{"num_key_value_heads": 6, "norm_place": "pre", "positions": "learned", "qk_norm": false, "bias": "all", "tie_word_embeddings": true, "parallel_block": false, "init_std_qkv": 0.0256, "init_std_o": 0.00453, "optimizer": "adam_atan2", "beta2": 0.98, "decay_fraction": 0.627, "train_tokens": 614400000, "max_steps": 9840, "dataset": "wikipedia_en"}
MLP neurons of a small language model. Each row is named by its layer, matrix (up: input weights; down: output weights) and neuron, and shows model dimensions 256-383. Each number is 500 + 40 x the weight over its row's rms, rounded and kept within 0 to 999. Numbers have three digits each.
After each neuron's rows, "fires before" lists the tokens most often just after its 100 highest values on Wikipedia text that the model never trained on; "fires on" lists the tokens most often at its 100 highest values on Wikipedia text that the model never trained on.

L9.up915:483515410557508517498487477476510487550457515558473481548462518531533487529453502557460527505475542404424451489485569515510491510480549542493499597462507492503475514381505485507500463479470491508460504506457468568540481475436539470528492474563480442457530528532454437482586501445542456513569492539490505496476497532574518511558504532483507489525519565530504487509538430535522445500536
L9.down915:556478505446480488578487566465516524527558453506487460559576522428465476476541422517507516523541557462463589484489515490509442504572526440429548519554508570445481469446533483487514527524470451453504526531428492484546494493464508457463501520477488514463404480509536511452472537534476517462491516474521468510485469551555477554496496458428520559494510449507438529460419486482534490491451
fires before: "s ", "\n", "\n\n"
fires on: "'", "===", "\"", "=="

L7.up705:491462506478484459537495463466481464521516470490459405461461535504508531535420488550483573505496538531475513445489518470543459510525528556496564547477522523440480479523421408515423497559511512518554489474509483481462398560540416446516489502477485471502449484466485447469508520399637538542467524515499487498499464501524498514446535537473513453516508527463447455440535457454562539499534
L7.down705:480507480507489468452423525390503559491461479542471542540553432459493513480503506523488491474476513512515494592486553518525462463477549435465552511492519489523521546528456550533483542530404448554462496509477515568470498532540439478521493481480462514507463478519505480564504534628469516496455430481488527512496572515534568502482510499491517513466468488501506474444494475469544500489428
fires before: "\n", "\n\n", "and "
fires on: "|", ".", ")", ", "

L12.up1462:476497511580497532483553513460494501552507463524493455486502572476489488513467517516457467561563414492458488489539494511552453488416515493448549570518539489466505494492456478532528544513530491503448507496456457575449485461530520420525458497463505480533422484562455442451490505535504544519470460551531526596495505612478517472518513459438463507477511519504480503466518475444512484463457
L12.down1462:509489559492574508510483492536519486528480521455458489476518471318541484497509521502557521447512535541516506509455572497450492516538502447566460468508555503420462455527553469510518462524470491509486478560532470458516480497474446475528568527538491561512482435469564523552555520467458464432482458550516522445485465577513539509502498479489532484442486472493519516502499504593557500470461
fires before: "\n", "\n\n", "200", "the ", "born "
fires on: "==", "(", ".", "for ", ", ", "which "

L9.up432:523493485461552524517559434480453531523507473543524479472444539530483490516474438464551513489547461506524496490488509523531536510529523525510521481484503521483489587514510494538512483469510523547501497526561503468516549478560490525505534548493539561450470573510489547377489488514509472457525581524578508498469504510533460483527537463504454453511418573531544514462529467503475535508483
L9.down432:559493547385512541416491515485544460484559470481497463476462521593485556446503520460484476518546407575523537416552523545444514558458500494501468538457491475486487447491542523475499541527509479499481459511515527444483544486531443469495509507436522568497606491524547455509494520560577506424586596494511499504460499549474490425471477474527498499523463475458492502441573499538491499513473
fires before: "| ", ". ", ": ", "November "
fires on: "4 ", "3 ", "5 ", "6 ", "13 ", "7 "

L12.up387:458538482526536466513493521448568451498504525553416541530500485511562450530438541479431531425523511464515501445495562408494479499492559559482493499460447495459454449530545508510413518494466531460469479516529556503542468569555437551507463495577445557438540447419473463492559537459571495430527528471572454503469555521513574533555466562511527475517513501454435398492509522445459419486520
L12.down387:500463493548497474469506515494539482468504483496462492508523553585550555458439526550527543467529533472522455523521536520538502438477476464543487472540510541530457447470560509602488425504539512568479541466373541513430512426545478475465586434533545421529555450499459468513478464491539479505482503488533494488441464474453437468478480493536501460542478509534482523581457527509488562456487
fires before: "s ", ", ", "\n\n"
fires on: "'", "| "

L9.up262:449590576478555475533528527478525446582493476520461517480507480523506461458413446423491576515549504496486516441477515483535538474476561488514498526402572492540504601517524485509502557527434497518427452446489485487533485547534518440589472488447462516536482535547539461520478504444490532509508497536498495495507545556505547512460467475484472475536472501487517478492499525484528524456471
L9.down262:550469490459477493490479478506453466521508513487513509466463509476516512517569552525575471444496501575422434518481423620461511487454477526539520512502476480533484446483472515589459433497536479557483524499562463534505490469499519584404502496480450463478497446483481462507455467535422448534527415402533494496501486516471471483499510481504543524494494581522496513521501504568504454528552
fires before: "\n\n", "\n", "the "
fires on: "===", "==", ", ", ": "

L7.up1185:430534511580542525549420417514514468546431504532524495588488555538494516557467514539564531514531550512441462539492493503501552525520538521543492521497430520490464487441443532500523479463526491480560536487521449493543529477521486474528501497527472521459510513538466529432524495411519586524522534561497462440489511572485588510569472531475472462500515545481453453504527473484459500476498
L7.down1185:426463406509440526524551498514481470497466566486462512637548527596474535530478524484484541529549479529402514515527482449451495498508493505502521548556463506592501501465536550501536531569439454497482528467476486511519474551430505503434556545533489506453509448498503495459497486461476499499542503504552521466466511501478536534483503451434498552434475402447502531496509476491554545437514
fires before: "\n", "\n\n", "ey "
fires on: ")", "\"", ".", "Hom", "==="

L9.up1241:499518363547504544457465485465515487522403505517467532436436562528523484572528523479434494504550527470484434485466569521540518499523542490519508522508520460549478483481510506478556542515500440555489501548452483498557491489523460555487518479526508458476576479500457514503540515454456558546525475511536513507420530522501517485519397518489564525467525471485459461530526540478487464573518
L9.down1241:496529553465579532577475515484559507532534504491557525501475513546543471440424507527523499559485473509588590497467455495519439511493546512485500454448528496480514529479508481493510468518544507459476507505512568490544448558473500537458576445446468465470510493548555529456466520439542476498526594456460493471516416511516477550488573440478455464499517513504481498545414550454508460492520
fires before: "s ", "\n\n", "\n"
fires on: "'", "\"", "f", "be"